MLP neurons of a small language model. Each row is named by its layer, matrix (gate and up: input weights) and neuron, and shows model dimensions 16-111. Each number is 500 + 40 x the weight over its row's rms, rounded and kept within 0 to 999. Numbers have three digits each. A neuron's up and down rows have the sign that makes its largest values positive.
A block is one neuron, or neurons of one layer that tend to fire together. After each block is what it responds to, as a language model described it from the Wikipedia text at the highest values.

L9.gate328:495542494448530471547485476522523477506486527567474480462448520552590445572542515532553460507438473552493490528430511540455457594509489542503510505435537558516505541525537503528440553489473453571462500546416513463426526437507561565517521490474546540522498547476549424521464458581558568457
L9.up328:582549598470536535509478485455592414501485477541564497542544523496440460540555541559477509524534438499515537463495505538544465467469512449503518478462512493492518500464508552559485523534480538458563441455512545473516578548554538509492549561550494465412508460485506468519495491465454506444
First word piece of a proper name, usually opening an article's lead sentence or a section after a heading, e.g. Ri(ccardo), G(irdlestone), Ga(oua).

L3.gate198:493504441475476551513462545523501501531480546447521539503470466456488507409494442502510524524538457492557483402518475514467451534428551493456516510515527555517512507478490538428618476512524450507509525559478495503450537547489512507529471510501544461491451452468568520452441476426408485514
L3.up198:495516523495510549484486497499482471539503487513462539478475444437539557475459566496529477495587505507549486424595478474495476484464507492509485436499546465485499559444453514484547557452510562445486529572502528461413503455537468537527510528523512551486501564405508583493501567477488485519
L3.gate245:509537528503492495446557534517455496472469476472491517517453425484558532442560444518556455487459533521564530469468515416528419446538434449488452533522502536465510496505511501439465572507509474495537569438507541462530543542510506513573493498434559470452454467505554495518486479480550496518
L3.up245:495475529503519535480418467490565508464467487506484522493554482502502482448574456513510486471496452431454464482462542520523491492486451514479472489474502503505524521446497488454522481504455561430474511523546527527503450454443411481489541494471534532516502435443460583524483495485439483513
L3.gate543:480473530484464506541527522534492549527464469542515485558461551497393520477462548483494464521556537445547555477488518424519516475533479502500465562456527486519524510478502526476510515456455536460531510495447532433495564494432546540472511461449485464491444509392523547478441522518490476529
L3.up543:494531506439465514477426529490537494525524467510527536511502456472461448475525525489495501480512507489496542435529499425482517541535485528478553516453470544483524485424480514404531495517510460528503555491506552521499586476553544630486541515495501468518513520437515538497456539474502459541
L3.gate616:479557595540457495502553474529461469433485506435458533486508540585494553470544517536477478506503467478429529597474518487572545514447510496474482526476476531484423469411524470483463478486509552429524524527481499454428442544497510525523504590534485437537501512465517503512461482500452472507
L3.up616:591512477544471522560559497528434507536438437477505452509488511505515551555489431450536493428520506438529565548479458445474575416532508478474493599549497518486450531518608451492513447509507543497563500496503494435522488471413543520478476463516464515471469583529462515492502546490532510555
Capitalized first word-pieces of multi-token proper names, mostly foreign or rare ones, such as G in Gondolin, Co in Cosimo, Pro in Prome; also field labels like Symptoms.

L12.gate88:486482429512482444574480474482546488548484522520494569507479570535485555488491477534478542486433509418538509539549472492536493526473483536513518520462488502554476507516511490490504502564531469440477493524456486579513502507540546415543490555507489556503450433450470515560565513551496419512
L12.up88:516468492424585526565507484560539475497530476487481520519437471484516472489589494514504472465486487502539572515469480514590460534586500493419500474550549530516496505576520444511562532532496550504499490490470475459461454512440513513451428610478529463541480561444473506514541437532519504524
L12.gate92:531517458419436528501544473499501527537492455502480576497481550519447510512542568472476491479508426528508576499415505495467438521539388514579485544518462518578556490492524549459445503483471507528452564445532569541559534533502501445489485535499458466543473501499450482476508513481511509502
L12.up92:533515437460525536484506505467468515438479535473532451470486495444463471516576410471489421428482540519485475503549448470486418555397493520489516416474528547535461522496516476523547476542500475578491550571451471467458515619492505502496413533521549463418493490484480552522467440449510494472
L12.gate231:525553492495567543538492525505454553557497484522524567470468492481469476558534486523520491431591507520514475509483467467504392504565388471458568485502560535464498482509523503462547517422513506489494446476498518513527485497508472527473486547587497520475525483456406524589519515365531467490
L12.up231:523440514489406490487533521489487489473545503495536484482513519536536498534533492496489524459527444504498509564548498450543525472513483489559522466492460532552553508495445499527516529488454517530538570456539516491483498469465526446475480501483428521557453504524474477529467480553530496563
L12.gate398:460488517490494480541562544468459462558517462506526519550460529468498452471447508587493494437551508520457457525498430500498507432510524472527458430502496549493545505522511518479506362481497524487539476502523527554553497564539460524450509518446550466475528472490456499497553535535603550512
L12.up398:511559484467469583519484538514479564493479492500541514466474461496464511548491598555495568462550497524507492478459465563550477543566462496534528488492570498500479492483506457579473491521479540466483518541482482543502496445495475447496477598428479497573480513403454492562463471467455534539
Closing == or === markers of Wikipedia section headings such as Personal life or Notable people, plus line breaks after a paragraph's final sentence.

L9.gate306:484454512462549531458539499492442453514505510520600558492513501472502465462451438609530496500434482534467530451552481513529466489494437478445469478509515506527546498466445501524559531586507592525539474470496529527501429604421459504460503593580540434470561536505499528584523536535503501449
L9.up306:551534452543447487459426513502514450533486472448482490423525562484504570531525478404499493505553507542465561487534409526491480452489540500485415505525482542501542454553518510454527491480484529457548541517477465593495518488472549540530444566444502458547468486472435505463386463515478546526
Closing == or === markup of Wikipedia section headings (Television, Personal life, Notable people), and line breaks ending paragraphs.

L3.gate135:464436556513510527485513528473488527570500479519510462529469480456532502499495467524532460568508546507547442422508494496429476617460544517447554497570438505480415496517512460519507557477420420455511581496478484506477480456516537509474479527425446517503478503519477464579450506515511526527
L3.up135:523513525535445525498529507528500566543434516489495489510457574466504547559580465498450476479501602535518506493435474498504508566492504513515536506547404491473444538475555484532489459407512461529538455465543543504476529428539498447528486445453546533518508500480424437527496478515564553508
L3.gate202:556511505580566525473488499559480505509517485441569482526484488582514561569429500446532511497514444607517450597503563468482546521551499499528500506471483513502481446491448554491532507561511486461505550559493500574560507551519499522519465479528510380425525498493489553543494535489487485465
L3.up202:548454534545468583490605518544467496510530437432476493521512550532517485495464500501563596504506488564528545543547549553457498493537540436501509506474527562456509479470474482500521475529592451431550530557450470513530476548549539518462468492500467399495531470361544499549518491537461420484
L3.gate336:424541447499513616502427534467571521453537558481525514486453469464479483537515492489550500523505509533468532486525458467466499551544548524454502474496519544606480526477564530510488541547473465430470469541524444592559537486536460518550433458537526505571474476560546567523437466479529443425
L3.up336:450469497515546586469496497446581490459501535504517443529457459441528478513554484528571540465528511540447480508504463575500440499519510548527478421508540505574455515484521497504493489485461506450481509556453434595548497493517498505512508417485507547567533469517569551556484526504510431468
L3.gate580:478474533479485518452463537479536551492401474461529518466498517496503497500499544540430520505472477489448481501458571460551561483625606450426470471506528550534498537521528565478479524513456491462483453487564535556505517528448461518508480506544508571510487489509441535506468502567510452504
L3.up580:485518534569495544477539458479473493535428430554521433460493504454516613491620470456448480456560490525518516504509529573518440487532565542604491494522459536478530501499539533547512422563456470453497520543492472547536539476490527510482510451462499518506496377520546544419595520517470452509
Closing == or === markers that end Wikipedia section headings such as ==Personal life==, ===Reception===, ==History==, usually right before a line break.

L12.gate49:478549493507514526589525519482495577522557395473519506505562522466506504496494502513498553524488461483553487550550585467459493499514452527484488508447561516501483524477469560478517548437525437493488582502493548532445532362548516534478445473519555501404530467511463406487533460475487507518
L12.up49:547517487467561465451527504442496538506498495482490456550521516532499534512474422508480578463515544471428531467464568572487468505475431404539472534493506500540513474412524493538465531511535393500417494488478511482447505448504475450473529405523513570456477464485537475480475550488505511488
L12.gate240:526512525531525473551537508552542505557517500509489525516496404417509518458460518544516540411473482532480414516548531497507550457457521459509499495637486510497511505500496474589514501517508501440446551499528520517516558591521496432487504473504523501517457507606501523428517542516489505362
L12.up240:469537489614513535470548549477513531535544497570536521551493536495524503486479553526452533540484474513478400523546444432478454535525489489542500575505500531529517501436522494465438457423466480484452503444532507524525478545508523451463473494501530431510508503537510484505595519507545550490
L12.gate378:470522501445520488492573484454467525486489536547501498494455523478538486546483545517498494492504575605485456490434492525570465539511526521521575561513532544515462556479496464477454523451471485434529518459471479486410453561453578456513435511519564518511530557459506455509496501532470475497
L12.up378:482528491480513556483541475500530483518541525434469506475484437484503521544478520496527464557539558461488533533495530530495492543518399578493496515519457502480465472521565473512505518497463487438493453563519524481438545498539497494451520566456527523520499430515455493437501472536565439563
L12.gate536:530420484504506507530518462473562482569556548468469512440527495487546466519429488452490539483475561513480493476577508503566430536623472514601465511558504541515512556504427495553533555482430476491460499489502427442382450461477524553511461496584525538538507498516468491465494540541475519507
L12.up536:474508494522517456580561430563463487545486580558446575533508435469554521571496530512544467475514470549488524497449504492535426554502492513515525483485460490560470538480480469537469473489492529583509481468528487466484522540497535502455457465514534451466459521540485472412608480541478510481
Year numbers (or their final digits) after in, born, since or from in historical sentences, e.g. in 1850, since 1750, born 1994; also table separators.

L3.gate46:453519474506404501489505444470440521427423430526551525562561507497481516479516540491468498515531469496546528461486504466510506529470455491524496480511499573488446479508504504505472507505477463462498506466469576535488551471515470518436468481519427416495500508526483502547494540422466530497
L3.up46:551487508469433485555528488559439510459541436476468548457526571483540482503522532506452567551450497479535430442574532476504508489504519466514469512549483496523545569477452468466405474471451484457466488524509572484524510507477466485431557477547446468496466426439498587498562488476508519474
L3.gate131:464538552446529495512503541545582483493590520556524537500508476460466501536516446500569517534491416511540490528507490489503461462506568444507572530518434458476526442539490528445573473464488485579566467502505504468501515489459489532517568571547425496445469488549492510538508551444464466525
L3.up131:509413559480419470437481457545537487550538514509541396450489463497468442467568527508533518522423476455512479500495488480471510392463516444434487618513510443476525554483508445521444512508500497580464471469468595505507469488522466504526456527566449498499479539428503453520503506496508517521
L3.gate141:521511589448518466542475491458471535593456539509537594516497526538489467454492476478456477534442539476546488520494571474502535515505487511529495494546491466567458520415489438486522560473472490472496487547519459427498500542482516484471478492499469477500532499552488507529546528544488481458
L3.up141:527527588487502438572491493454433549540457487538523573540565547539510484477516484495448477545454553459526507562510578511495570497474467503475482537553476463513483490449489413468459480464489512511478474537493517543458567608445527501528481434463449522508546461510484481520534512491508485493
L3.gate514:514588468541526447479493466436528486438509470500501538523542495553460471437471479483506486490493519480451544485544644446506481509465523553526508470410532447540492554454482477504495466517474488418516528478463516535522554571464501510482507513444462432465457584561543495531485503555583505497
L3.up514:519565473514516518470492478465473431439570457415491471542553441484426437439544520512451427480465531495469537473527568488519493541512572515545574530470570414495497559489505469501536465520563550530457545400551495503497522526494515516461509516491494412460517489524499445523493557561517550482
Year numbers and day-of-month numbers in dates, mostly after in, the or a month name, e.g. in 1872, July 10, in early 1983.